Part of a small language model's weights.
Size: 12 layers, width 192, 12 heads of 32, MLP 960 ReLU.
MLP neurons of a small language model. Each row is named by its layer, matrix (up: input weights) and neuron, and shows model dimensions 0-191. Each number is 500 + 50 x the weight over its row's rms, rounded and kept within 0 to 999. Numbers have three digits each.
After each neuron's rows, "fires in" lists the words (lower case) most often at its 100 highest values on Wikipedia text that the model never trained on. A number after a token or word is its count.

L8.up603:514501528505454439543426411546469516588523499460511553410560468460390444523514532448453544415483491545545526577425596425515489385510553534498551519537504418505547487453542394491477589496491476461508498573513579472477451419534444484501460465598502596579510545585477480491503449519624538492570552509512460530505542586567548522552521426500446483438468535524512557437542427432466506541513496501584495540405426553576486432541550498462517582501463515469497515607496536489554467457513559513398417540434482546483471553417522472537525488494488597484449473476383476478564450509454550468
fires in: "including" 17, "included" 12, "as" 12, "include" 6, "launched" 5

L6.up594:492511450551479522558375505379496591461461601485541587591591438497474505528438399479463498465509390455601383517415557470533375545578510477454519564483539476467487548522517471515488565528411476508476409533558476554484485547480507501537509511546450525505531489513491476478434512541577525450582551561507450481505623458592475599521507460518526524416501460502575497559502500538463601456443496509551403590513486413510478484451501436515442591473510559494468468548515444519424523464525518549397607484503515507525485442544536508533505509506428514449495544396520495485476478511510556449
fires in: "american" 13, "april" 12, "an" 11, "when" 10, "angeles" 7, "anne" 5

L8.up719:477529545466576542427444480375426479515518495494626385512489518491481494464538491460483460495466467492550511462554537445529512496477509478483574485487456496549555538418459516498525548530438532422512404491419546534470452553469468488497462477410458528457567505514563583479425437505553545467608486512459449478529524607608527485471424482639476492558480476411540568478456428530580488503486563403619541512509502446389403551545481463448607619425486502568478445482462564474416484471554561535437539476552488507457437499526535502479480508457522586493472515442529524509577505441530481483
fires in: "between" 15, "wife" 11, "built" 10, "life" 8, "staff" 6

L7.up840:533521577558490506490549554515465495440601501584489528559546510478599468494573447445471497429473513582488480484530528516515450462495422521462471589441464588546545576486457575518500476452496482498456498492437452524409555471431471493474475507419475490450507515538583496590506433508458514535468441606567542474542403478427465491537470478496538482481486374557484540485512494436502408434622464529456491433491553483373537507554439555580559619496567536463525401483454482504429490520406449501517505384480534521503500495506531508550569526524330504498443517484497552582574472557520528534
fires in: "while" 20, "first" 15, "ft" 10, "system" 8, "step" 5, "further" 5

L7.up63:543417542559479517479561565466553461504474486467521549464480525481451460381390429529483490583478543385500515531483497436526472519562563501467414446414508543517394532535550496573540454487518436487520435612465490518482478474489524442569482508426418549593488584493550452447532543554539487538632447480382466460514486486593508471489464394521436546474500452525554557557468519494516417428514523411533628451452489521535531524540475427512531451518508571577472601474496455451523589415537416569535564529559498503466478469487573517431486537478518509508492443415491434476566498514510506452
fires in: "new" 35, "july" 28, "january" 12, "jr" 4

L8.up682:514577538421545486476548506475449498502521534610491578605572426474483528521589469389397515510427543519505445476455536458445464464552555478443583516523550525500511431519555493564547488471593523436385489480401528457558530499474476566483557505405483518577507543499429550464508506550550434526527533583479396476556479496495494571468446451550496512513423490505496558496476426626494401394469427440570492439488499531447510461507667504510544536430459517503463463560503465441451576516528520498491446535563437511545468434477516461481530550545423584496478497447542464498535443576548516470
fires in: "football" 24, "wife" 11, "footballer" 10, "life" 9, "weather" 6, "takealot" 5

L6.up937:460614445487501533468457545557468396443475513363558483506535444504575464534513545494566491588479462529464492605458439491573459480481540536473493488516458523522598513449485537497494526503526569480391567484494433433512545560528477455472528656466529461461528569498570490546409449518456389521501366525480574483526571383506523525470442549505421602489491556551533486483475454468541509504524455426586450499562536584463493522496515504491575502456431469570457488522554521477477551372458522602458547481522433478507477533448507436633529487497513519498465488424495523491509470479501478405
fires in: "which" 46, "who" 38, "six" 5, "whose" 4

L2.up865:457571494528543480526499510507477467520478502467445357516527478462544558377506505522547543625471540408533482569434412615536427497567588469467558382551526475523583482504536497552453575509586535438545463424493432513473476524492527498414545505486545462384542435571465550515486562505493524447480506399507515482515500411546492565426558485489529551487480516520518511516405555519461506522500480472461562504575532497461525479501364528527502423488499514561472424470533563572545520523490479456538473465549449494452485488376441476359518522411511520559542497487485492453530472544483592613
fires in: "more" 32, "before" 19, "korea" 9, "score" 5

L8.up610:450556541488509564573415442552532383422432527475534520468574421485509512491476533499510537590407466475503512514493539547550485479472505549494523483523530484514473511514459386487408521590419490538523525566411502526552539483569499510479510396550576552416514565426533565553474537445476481567550482508432462490536521477463535475502527542521528562537518532492507541448426470511495548605502521394458551422515548536423589472572471590544382401508508480519416498515582627486537567544499437465453459383466477431433440539490480542434532488472452476402514502505496477505569455493490593577
fires in: "home" 22, "more" 19, "preceded" 6, "some" 6, "promotion" 4, "mercy" 4

L7.up582:542572393538422473480454513515481415506519559436469467448505538484545585533555439522522504463490373467536537507437567438496523473413565580554470471538484482436489492613526470408548548544457516590511566545548459566461536435486407491505477470542528383449472560511533457555539456538439549470591533458444455462510569437502515464574423481582440550463470446536488517472420501500505490441495439568518477506516465523570528509551464580476505501535440580586466510507494522451474479561471481492431596472460594455558459592543376485449548528571429494506422472457572511423475585503490564508
fires in: "had" 44, "has" 12, "the" 4, "hp" 4

L7.up744:488537532538487537483456453456537582519440499540526508447445414479520584482437540512449544406481448540524524440482471520518531599479528399444384417430579583527471487523501521483449492535537513471457529518491461466535565526502569500479549476575463495440504501544359511506534509537586455478442587491475471506527477451510526482473514415466508535488483444555502446525540527536461495500447382465534475427537519567573418409517458531472404516581616528555569525508534531594490539439567403531483597531519501487538484515563533500555520492553563498592466499485471433465344447474472604395
fires in: "august" 12, "age" 11, "agency" 9, "athletic" 7, "against" 7, "agent" 5

L2.up480:500414539534455548487516443375509624428556512521533520549476457466473520512460555544485615477455505526478531493465483524559400368543469428542530540375586540557601504505503537472572522513502581482406444557561548499538489471466491510479572559496533521546480522500460486512585392536469518549571421470505489411507488521474403567594493449539478494477498410540522512504496497452490485503483517400536419555503552546379473453511522427478566453567447611516507592486446562584455562524497487459447523481515525533444468397557514494475525466450412506477567549467508463465474519479476450559
fires in: "county" 19, "country" 13, "current" 8, "mountain" 6, "currently" 6, "countries" 5

L9.up154:457511491528538508550470506559594470345526445518546466534571526453455450432512460505542471475490588527498469489576445468467426484399503514477444487420531446462492490465476583473537577501501451554582534584503452570478514516438458489464374481378615473488563472544488460500484442565550423475499565500495468452539518478491592511516500554527463547497511575539534517598547532585545455511481522501558554490494559540478476482526611528469490466532377518425417517617471518447462452559470429585546455462548516507423457497502489478499472495564432533477394419445554470399509476548482517588
fires in: "two" 53, "home" 12, "between" 11, "twelve" 5, "stone" 4

L7.up653:472456550496523539403475588441509482399602520525489512536556503523506531499515510547493501489476488563539398527508545478493408442524446434466522569524497466415480503449504591535430467520463468509542492492449451416547523450443542501480520541517565481544561537473568422533490455514474453503530488510486517483535449431420521461509401565649538548560507431568544514529413364502607471417541546528483416525564528517412524515475541444408426516521464498563412446476519452371505507478483466525430552404492504525467496566547516461545576465545372495457483542482613514542496514572469512449
fires in: "first" 32, "system" 9, "former" 7, "self" 6, "himself" 4

L8.up492:489498489510546607467450491470466504457492530505499557501499516480487528575452442587352534512487467455497480520463452487388522460581599476496479427507441491431453579506516489472432586569453520464455492427554425454499477390471623523527541487538520458509529529543595450479510494542528575515467509466497496445530513465611516546466426529509478471587498436508512527516419522478555588474411484490504429520598413498585387490468578538501493476497475544632458469569480492404570454500585533436438484531476462525511465603544402522496568474527547455418531530519579470506440565459463526503
fires in: "including" 21, "included" 12, "incumbent" 10, "include" 7, "episode" 6, "cancelled" 4

L9.up312:524493497527518612533455463527459458571452529488519543469560449423479492539532458414476496479418485473538472483520476478507572441508527482459525452522495474441473512509480387539438526526457516452461473507486413420516473452465599533420524481596479526535534347510503544504452524530514458425471446566458437470557553534541567537595565543434497497560449525547551460539551435618505495519483519546498578486581482525531471457503522584496600500513433548562524543505469520413488553586474520541457427454441533448454437669566422440366484589522439480432510460533564488492454482529500549559
fires in: "members" 17, "made" 11, "votes" 8, "academy" 7, "mother" 5, "across" 5

L8.up830:397546462512509543466492407451493438529499429479501558508512421518611444467492519474606445513455501535589528541558497459595545593491476530526530547490463458475466439443607541500491545494488492461640530585522503536438438516449520485476476471553437574483530469533441607453430473531577536555554587538450480505504627563551544551539520390500571489482461485445547461539529519430475498539536534443547490486479492489516534510504493505497452467536485441520595445472498504693483509451571524508502497420487427439445455416456513508481446426496418531442549514486513460427472561479494455402
fires in: "american" 16, "april" 13, "america" 10, "open" 5, "appearances" 4, "company" 4

L9.up540:577472501452468523515390447428467567459573476535467528419507567482523609506425527547511525522485489506502528475533525495496398489499525558443426542531512504416545487522531495462455589529557404454497536519480514472436544477452470451489528468464435500528524571527464603641585484536542577505480482540508461450538466513418580525532569542526548492525501443462491512508431574536496406552471490514472582502557479475411618497562386382604520608422477600454480549521451545559496530496500499510441509391522571550465476491446489491482510527536447481521523453468412487485435480606421457536
fires in: "born" 30, "black" 11, "based" 8, "base" 4

L6.up137:561512476471479460644421584459499537505503571519503513460520472449472599437485408526434590409431426468518452534471436396493504555564455518510534503461489548600432425499467512494562475467435446547433452532555507515424627557472529455498444501578483551529528483479565491478560505483557562485469484494491484537495512436507433459459531446497535481445477433517526471560576487502436515482537471477483428516527543601535513480537516459514493494494534529492420536481497417591473567477510457607531689386449560504529498413437492516587537534597413479505500566456465483490562468548483488477
fires in: "it" 35, "in" 25, "its" 4

L2.up718:452450516476583619481470536533494468468490464577535486517445427483531500474439492502410485485522496428527431647512495433517457453527599583490433452469520520477522434566479414550419458487491526453546462562491488580532514407467447449524523515472525455488528509491540543446476612555540557430512555554487501403518485535514491541518562494469532489484506475540515527619424474520497628405521471411478547523509537421560526566462548452561471511555426605552525554490585493568580494432508417481394420598509521478449473554584544482416495514434461518441506463524494465473501464471483598518
fires in: "new" 46, "few" 8

L2.up400:588545535482505456476536381514568597518495510578441565537501497440465522512601436493523551508537494478451525488469464550526488413499494490472546450502455491503532554558549524572376505537546516520524435525534482500485442506483513508508583439492475541456463402485455432526571598513600528514477448384469538399513471470459590420482499486553585469521473470504513607373444441554446480486408418582524524555510371561491558438528416473430498499438476509515587445497477552504472518482476564512463452522490559444485530518566498471460567512483486535487444531413575485464503476502462648568
fires in: "to" 92

L7.up779:502513564551511400553457492419518509454541475437519558442474497442446640491553443528522446448478426484512518480467500518486414550400477521525526411415445536445538490551571542444512482499457396531620587498518482552543529493461515428482510473422481436498515521508525415493475314515529558570495487431503493450503471387439593479485522501543457492516499459485523511582528502589589526541403563515456517446587462557540482540553534541454448487547504563563530594542490509471477551538458510570506544458546548453552472530458491496580569489603580498543489426513543460491473507460500572430
fires in: "early" 19, "points" 13, "original" 11, "or" 9, "have" 4, "having" 4

L9.up415:359456499443500570380504478508523498452555505483612497594524452466558552457538483532491615556490498503584545425547552598513539538435552494474534441520466409527558549528481473532428583531488529537559412496485534537386500454536431482498587530526439502452542515427528604452484449519514495515436583598458497456539470469625441458459514471456546473504510454506509556467449497437522538420545552424458488472598509553423493444496577487533483548503480496541557498508484504503420489564503491475430467574534480494421490518446472420501456402598499581469510544546500434524489449459436555562
fires in: "september" 17, "women" 15, "woman" 5, "response" 5, "republic" 5, "would" 4

L8.up164:530457497509438542418555439453599535484468580419518452467500429448435626436469522641536471544462487490514516573442555516509508446383609411496625539455405500510582527562516470560477587528522513417527443514562499539563518431516524624516551489459516471471590516439467571560491481565444483603558592510477517485503549496499527486429534459554461506512455460606473552511442521447567498504521446432418502542531523512484445515515494496478520424471398528504484579507488533452519474514548510446380532503474497512474475522475498408428468541433489560426491531511501487518440464475481453538
fires in: "been" 22, "became" 19, "being" 11, "making" 6

L7.up106:460491531548554508462556378519498446480531533517501543507577457546531454573443527431462553576468434622539546523476567491477508392622473416496508541503531454503503500477499508519482495483464461483518570504460384400505528420515606570410501563566461602499426481519508474542419459518555542548553549659523520460508586502503526511530464479505551514541464432573537377499579539386445508477497521467470583478475475513473517457499515503545512559603450518521494451487505505502518479444534508529424386547436511407494475540560556482541530504540372521507549534478492488468413498548489521430
fires in: "including" 21, "included" 12, "republic" 6, "activities" 6, "include" 5, "investment" 4

L2.up667:452499494491510563438440486485518529410491447596517506475436451490487501442474521580364573550505533475573476550470567494419577463529608474480537492562504564471564392408480499520462462493483552451532486444438505506525447470472325508489533544415611504523536577532503500486472533483536506429459599381471498493509500487528441576516542490489559460480475406599505556564463516490474584419553518479506524501483553514641532528498482512523466489468496604566452484513493529536569496444532417528433458500540509420439483608506466486537492545437474532475485493506473450541592484495498632513
fires in: "other" 22, "her" 16, "further" 6, "northern" 5, "another" 4, "weather" 4

L9.up817:505424503527465499480575520405471417474557436553490422420501532400499521510450506540439619485403455511490544538514559489571506499579550502495544541521529496523493466533518435502572570607403480449500491584615511512461521534413561568453509487514494433477506559468417455512511513495483461551543458515504467462515443437597464570451454533510483581513511490512523518457448515593545488521519503538349522510527454374428497428559501481526565555519506534496443529529431516346521569545553529487504384466543592513454482451516541493439596451477448522465580479468514452465500535561437460462
fires in: "country" 21, "county" 20, "central" 7, "member" 7

L8.up925:519452522437535518447483420466476473483515543520521433477539454505462549369532472649460477489491500450567520500446479510563486502485535442454496538554419529493582443489486463536566584548516474434461527481496450455471451416507618544465600598513501515614570556540561472557443502522451527541561524501483532499489620518494498452435508482447463466480464435509537512465483556505623485462455537366443623541498460453433549453543499447443514461521501502569579442480569515463564508493569492389425348505574462557474485568533487496421537513450505518490448493554496480442515491497473553550
fires in: "of" 62

L7.up898:552484469510437525542490491521507573506444481430497422569581487490470502504595479508542444421433533465456464476484549486528430425519644449501523524610489385446612515530508473534487572550423477502538404502559378416507395499472479526498456502537496495474538490601537488494404474517520491527494496446545449443523625574559588510529501449536570595518434452482547504605494557495547430471428427430501447529561447496487409508441415503510557424393509539482568485511539571479548505504520493563556474535499460505438489517496418436475530558519489542451467553490525512524403491555489501483
fires in: "had" 22, "been" 17, "be" 13, "became" 9

L2.up84:578522530518533493450522390476544592529501494568418581567457524439528582501552472508509534557520517433474586510446468523504515468498484498459522500504469467428472595521506568555474487497556507536555427538516496477457456547480509479524578410493466496438450396472459446511521578533656453462439462388471529442510472462504552457452520491582570481529480540479511570417434495559495466485407469614517487541561414529484566480538419480438494509435490516541597425469444640476413503451503617527604505448499566465457522539487454477524530527436522504509488504426551493469508422525472590577
fires in: "to" 93

L7.up309:592559531442488544565523560532532526482504483440569480511539425492482519425521413509471534576455466366513530542531513443573445528520547608505467638482379512403531497572429561580525525490512483346514510532473454514441526484481354506514448543490476538575568417538494526527502490570482499509545494492537478458521462571495488499471483392521537513495473432539480472558469536489535407454473450470548458513485492473520454466458405495494575634458503524572579575533536413542519498460576447564482482459495510478428500542507500481545452626515490514519525550427562498480421431519511448514
fires in: "but" 35, "born" 13, "james" 7, "both" 5

L8.up436:470446548508491508540500446539468491437488625543634481414578452490453497429512466545546563364485492448521497461543537524428429541451577421525577451569584457472540552494536520560475437508575483515505390495508520451498607521485446559435508476459622408443522472446518524477484430536438446476450506470526471524527457436559573435508442583509509493470528562446483601531460499505507409542534508403494542493491465547459560481456527527528548417541563514483487541505496570367539553524503472540516573446485571591508476576541426485494442525604476557439455514484504477496465430543467509508
fires in: "have" 24, "home" 21, "wife" 6

L8.up717:546519515532545526482481514485515545545429587555465506559516477469488484511544468457455507457426588495533456485518518459509431561579511525456545501505504433451525585509549515512545452522482396549460327475420493424503609566397489519477447500490439581486656474585591580468457470527561481460480565523540460526516472508473503481433500447569561494473463420430553536489457511569445452389522469543485408488522463419498506486555454402589545502505478499510543504497476511508467505451510456543484582359485575489428485493512486479534536546518404589553503495500498468551562441597530596504
fires in: "however" 21, "where" 21, "when" 15, "on" 8, "wife" 6

L7.up616:457545491541532488449517460511377449542464484498439488492458436469560585475570504458503517524473469600523576517504495470503491538612568494496497528440554493487531415498528529493540502573431503540542525545458544564498545473450461434450558537529487371510441484470498497530554548450559360395539485454454525509530539499536428505554426370560513580577516529608530475392498406415552423465539432544447551557543502458560632470504517516531427596584500435575500440465439484501546480553526471485475492524493451461511476558524529448458517424481558520475464525581505452565586509458511543472
fires in: "new" 24, "november" 9, "national" 8, "name" 6, "number" 6, "not" 4

L7.up654:600454441552402559527477546441459452565468458585569487455514461528489483533507441566562601544471414539536435524564500523523454529520600442419559396556488537440393539548464543511496531527557465461517453536487586434520511548532419420565498528443499548444555596555514510486532449565469488520490524511461493452510416464403533485507576485441538524480400462522537560495448472503525471482526527511508480488466469572555485465462447440547422457400376504570520483503493517597529471458452436615537569564554544411498529468455520456532494539560431555482459536419498515452467446544458591492
fires in: "with" 16, "for" 15, "her" 13, "a" 7, "to" 6, "other" 4

L6.up348:372485512597472497480500504501444435539496524511488566479514504467553412514593522462577417622511476485557450549485489458480514542457463610480513456446384486505524542478555563530478516512518464527445502526497568482486518552503495442542541541422466499410480453541530582516533473496560362532572440514480481455530452455583542478514410455463467466479476610424548507477496503481451544509522390521559524492569448581491527525535466646449564543502452487530494482432393467441530331534466501546562487459484534499463469527449447482523481503562550529441424494529604484496530490582472554581
fires in: "no" 15, "total" 13, "not" 12, "take" 7, "do" 6, "to" 5

L7.up87:563509430496394510479426451462521472556516497492503555513506538472479496489496538481484539511426519568409647513509460470512500538422600583509499569519462390565511531511614415480496551556499470438451522491481502474488513502482361462474540576437451509473533626531520510563480441557550561490512384500549471453537431523551510539558500481445551488494385453501459569607514444446530542473494500455549423516581421523477482507477434483540566476443469589540550490537472550483520500410474526562485572498501539487508490415418496468520634516548496549460491527370456492535480463602462525481
fires in: "but" 27, "born" 16, "based" 6, "issue" 6, "is" 5

L7.up648:420521545557451513483461492510539511558477470514465520570519467459526401471462470540535465513399452577499520560409490439573538527630396457531494488478506485492507488486583359437476564500445485422468494521655495439453482487513522442410518467442476525455521600494515524541617461471617560455530516464489491568524538486544503537516495478488465473468465477560507428471564451421457510462516511435499455489551401604550464477467456548461517614491531612492557526641485560562482457507566549505431469530485495454485478551552519469518509508562435506516516546497534511431411481425533484408
fires in: "including" 21, "united" 17, "included" 12, "include" 7

L7.up950:467548572450599533545505477557546487419566549524509566535537524506477452446595486538470387435396504464508416604472497456510484351428448512457574626483448474560507435381498523554447561450518401455486464507520471478443473414472580580487548517533486555512550471535516498547511431597429535533439441449554549479495499504566503561499392512466448506551481497460520481546469522516600511552430494521551550572458492545456467554495522564466630547539501470489494431559505462420500506552466498545582505451528483532507463567496562517514499608505425492431472543491472505505522472482413495486
fires in: "had" 23, "has" 18, "have" 6, "him" 4

L8.up376:503502488454520483473473413525472509498516640540477470533451463456541455546557393473491478537502531542542426454465407493626449469564549427476408498542574497487571428501518411561434518528533577524548475537533524481445480485478481523406608550553505505474497442483485449496542568524549442473448534534471596498503501536517449505456510505488556477443456519548510551496390469453413462548549406488498491561557398531466497457557463478577563543539560421555510499539419525555549578546460420484388490533374566569429500521532573452517560501580493558424487493446525446562484478565489537566
fires in: "on" 57, "to" 12, "one" 7

L7.up746:538477500483483513418537532415471469488487399491429466549559463479491507520458480393495542567486499551578559523543476552491515549580559482491574502527470442453498501455531665569506532503534513380531476543562474449544496485471531470436453558631417516518476428451495582554496483558553570467447491533482514479507534531541555475565469418519565529592472496614506487504566410523496450465622515511515483428505510526497536544458442545490421561546500454498620450492448482556543387418502429520506411440485420460381502564518500493436488483475525528461520408531510469540495431589511530520
fires in: "name" 18, "only" 15, "november" 9, "rocksavage" 4, "rock" 4

L8.up410:416454557537476496477512438569434538473479455489499564534476456483641448533459467570436527487450514508472428467437529521455472491573592477560440404518491529520534501455498419476467587494456483448468510498618436519533593393482604491417552459507472494519542566478448480537463473533539488511444512477532466532505475416482563604488545530568632576545526477494521503539559553579435499452425431544460423494567448427629521430483465568490483446469538568505567570481544431490553517493606441520450555562401538441499451498524472467459565535481495515498557460479489470424503495500517526411
fires in: "including" 21, "included" 12, "academy" 9, "include" 7, "early" 4

L6.up422:437448495599534501459501487452473395564473604525500504481500486518498469523422539573586530564468536576458540484512525401529485468455436541510526556486376468509496543540486501540541494502523461643527507534441552496492524520483552500471408403442468500439496478531561525517506579561532474442543558570556487469531535483505505498523527393465460531428443555398513518455433555433431513452632400418535563499450494517510542497581485513548509401532414557607530483402446466579570518457475486492501535400452544415453484433499519525532498553515428536477454558462550492439530508585507564498
fires in: "october" 27, "one" 22, "died" 11, "oil" 10, "diameter" 4

L7.up645:483490470538439549548511506533554565466517505529538506502580561462466420462455517544566529539543558501465538487428457500528540491507549544475582487485396462480449492459586401520490501511446463486553513546519476439524524462561553537467453444439509571424504453524453474563416424469514430592480483581461414457512561475629498524425530379587526507560487477463505533510501551439400579513511548411505488554600486470490523494549558554593597381461417571508483475474407500555595481505479408585414462518461451401514479444541496467491503452531418500493528511542534459454526476573484450563
fires in: "including" 11, "did" 10, "district" 9, "during" 9, "distribution" 7, "included" 7

L8.up74:544531491468551407448527541567512418414530488559537438509518503476489554482607537476510532491417485515578534524569483447522426493465518485560540510558546469396557530557446553518454510553572560479544395554571496476539542399465424583456497557530474427469532556436475535515568426513535505526497494519466541501480511533450436484458412488531491518504501394584534535535561443533571487571520525522462480457556441584480457400476476511549481498415387563471358391518483481570558472514466579551472488396468482534493517515538468586489482516565456565497474434540491477528463481412563618530
fires in: "the" 49, "new" 5, "number" 4

L8.up148:530536496454541570501529459450472504456518479437496493461518429524475512499549456436525571507507484518536429595482522475440519483578609475461518547529626440425490398496523477520465488524424436439513432499460462485466525474462432540435414534475457612518567468550494435473525408529532610540471535572496482540527506546442394559446539515588522481546477511534495467568446463568501520515512601491555569555503464569443585459507636422439461519594429468493500451571549381554565597458491460516465488468496455464478462528441528498482506565462400538414554491494561452514526501521454551405
fires in: "american" 39, "america" 11

L6.up495:613450553510480563416527508423567438511419473628561504447516546497496445474503422492475549551457499499520507446578499557545437423589538523424550522478518455445542501473534523506465621491492525428516545468537506431478532432515495523622479510475480571468508557547635527495443386553462524631420536510561514478502480494489508472440502416429552480460462479553528510463456554503478448492445502510442391557518548456524452465463385454494472503465512498517470495501487462502480440422527407600440539570590459499471512506489506461482590560499433598515402479500516481461541540561475560572
fires in: "for" 37, "of" 19, "in" 18, "on" 4

L2.up557:494519582549480584499428467568524494429535467514607526517538482492449415506520574481508491397418500419480543454500546434464439551490558594475465513560410589439505502525528439510578556503578518518519525538555510488478485387497400573498487501426439481525517538560573515552481421529617408493580549577525485517492477503453420489466517478535484478489486438513534518534509441441481466467454556514470478494575487458544496472464428535461547572486355591529452573505524505513545480463526474466417424501499405406527519596527494467649478559536430437443458466502557463544419476509501510516
fires in: "the" 95

L9.up201:475541515464478527530548519541424492454456508532557474485592537451554488454508525589503535465453502460490438598600503481570421505464500530562514410430438359589527432501534479468403517464511474491424522497532434461565524493408475476504482454444528503543562553541440471456487515478511515440598410504435483483517415406524591595491484451468560471493520475477546596530449446578510469500559485405509498478547544512541578467512492527501469508487579514501532541522514358535546555489508349549496553463481535506458478395503525552554615505506434526492516462540584503445434410476529575552
fires in: "1998" 19, "1999" 14, "1990" 7, "1995" 6, "1993" 5, "1997" 4

L7.up601:437473539588406502411533542530529517537466560486552571590475432467570407502450513508546436530473500422519438615493551487530579503571624568502388377454388543433542544545551443492530446533489552452519539498511452517503434425525513385471522537493502484511496422521620514490518511506500546468522444508457528494533549497594462481471535505447537504541488479555483502580429447449386558461510466415488506483505498576561482478504458484511492463577509616548495620551508436503521449468472424476478454551466470463513475474549525467540459483601485533515513488601551433413475495497484521421
fires in: "new" 35, "university" 12, "different" 6

L7.up288:461480498509439459488527534473476414349575472460494441455510485483472529477554558475556539433423530535572500524471542545584393484580523496474581433488564575490594516445491493466493536532467504543521496536592475447476568562468484587525596464633519500511527403533465550512359536507497460564412478523500473476519508428517558534547589529529545508473489509412519479489507559631460508525499541446524488520513479529527441478539455476493572473526457463445478460476498634452483549530394528455498506546569457455400478576497494458355498425520517515504490414500548412511491495582476529490
fires in: "more" 27, "high" 11, "painting" 7, "career" 7, "main" 5, "score" 4

L8.up790:414457608574509435495471482535487427480512581491471582515525495527568487522538555556481497482344484580546450544491639479424464512467543517510505430493556612453494485529505543514456535551468583453526565564496550501571498417513503484435601503436537460545547591478435474560446482547541459455511510558530495470526455471494533540463512558461514579556517485642549535538538487446505503476486498583450513416569447513554518492516450546473441484456449523463414554460434512504528509466565420501446439506506542533499480442579479419427491440551406517382494439566573481496502524484494541380
fires in: "first" 33, "new" 13, "four" 12

L9.up181:534528479500495501512419407544471569561524550542501539416466458435461565520579490465465529536462531452453609488471507501450451433517505484525513473559549440487499521491612530561495555501559363461595495512543549414511484423498552481539513426606463504432568526647480456468473473466593546539427415460495512456535503463559569483421515473483520425449439492468528601339468528574465357559496503534484495515476412493500507519462378553469549506478518466553503430535478486496573491507567508503534473466430526561443522566581504451534483580518488529519495492527505493498490477412458566543
fires in: "to" 42, "for" 21, "with" 15, "took" 4

L6.up226:559566454517466582467455459496456615543597498516508516534515537475485453489485513526400504472508566533579512470419488512543506484420586508451575503611477456465494464425533464475514491509609547471458400467473419387493479511493472548559586482436474581410519528575507517533527397467509537497442635607496460522523532493538454534486559467485482545504445498463524489554493631609481585462510575473558495510524504508461485501497468400486567465530454471479595406525470557619515503433519494544492508420624531474481485426480444471476530496516468557467449546483479464534395502558465528525
fires in: "before" 18, "after" 15, "during" 14, "details" 9, "death" 5, "under" 5

L6.up238:460400536582415588458536469418514481517573561518526507572524497497471376493415527499489568521541523585542417402507480378502530509458480459538492571448379472501458532548474453552470545491583532438480395549588447451398470486489589506498436527534330445491477452477570525506532542469600548451492548567455423559502513497547543507534529457483461489460483523459516459536555567490420529473494539427550452437462493495563524522554466519569597603539467504514454450423486470535526474454490510547491595473490575476471462445495556491485534560589489510458487449466468485509443519570511482497
fires in: "october" 23, "director" 11, "date" 6, "in" 5, "doctor" 4, "dated" 4

L2.up364:426534531493440547475485494541446463461455513563575481523584535514439556525513566578414539477523420516577535513502515445557467474497482562508496552503427503511534465496482471498496426497553593537493467589548487492453549522493434496486571516565533546579493496468482519498520436511474516556505588594474503505518551514451427519615538505478588541487484454499516511715472572462549440527511383425548446424540500517504510464557518383438448478564364423480571522539495516530421485479542430521627457506587520504431467511461482505390476503460523575449475517435424488513475431508475519459
fires in: "year" 26, "years" 22, "research" 12, "near" 7, "appearances" 4

L8.up876:565586499472514549515511481522506506410471459522530482551539514411473408510505405465502617488446544464609586440442507499478459458493500507572465554523494519454506511453500548486586540444605525522528394490434447476368491494519293551487563504469552502523572554471516441533482403528553508508436547544496409504516473466527537443480513401459558558492506466437520541505447510522479467428464489504540527548494508504560579429535559543599584584480503506466482394543474564503533485507550540553562492473512534479469462514543499585541453531523445482481396548576501453582454442509475516591
fires in: "women" 17, "william" 11, "big" 8, "john" 7, "while" 6, "woman" 5

L2.up165:488498540574389589467529483524472587518485457538495547539370547445545574549487525501440520539443498520537453430490465473514487496472470538539436490443558485473461489533546507550526521485516486503549523567480558488485455406455512478462553400508445529504535466460472521487486498515472519531521499461450465499511587529568439562665566498486479600505479493459526503599553603436521474527477487535520535396534430476491520597470555524463486493536513464448604448473431499481487554454544596549546543620560433340431464529449509505440497520366532483476491355527452475448512456424476485466
fires in: "university" 21, "year" 11, "years" 10, "city" 7, "qualification" 5

L6.up211:515539471533450496475538586553509432419573510502549550573457506441611635446506479511456564489548497384533456571516484490477448524547469549459491445448480554523499493576473538531434550455426433583480511469505445570503525491457399412498559600482467470489523484511440450491519471498520459478564424495513496470550473409475522401466474383593519467590503470519520518473512461573490433463502468485481493556565487656372521456494504483534486535496529487553526542606457427407514480491478483549570580505433549542461488416453483483520494525549495523528499546514552475384527443557484611462
fires in: "have" 35, "having" 7, "wave" 4, "rocksavage" 4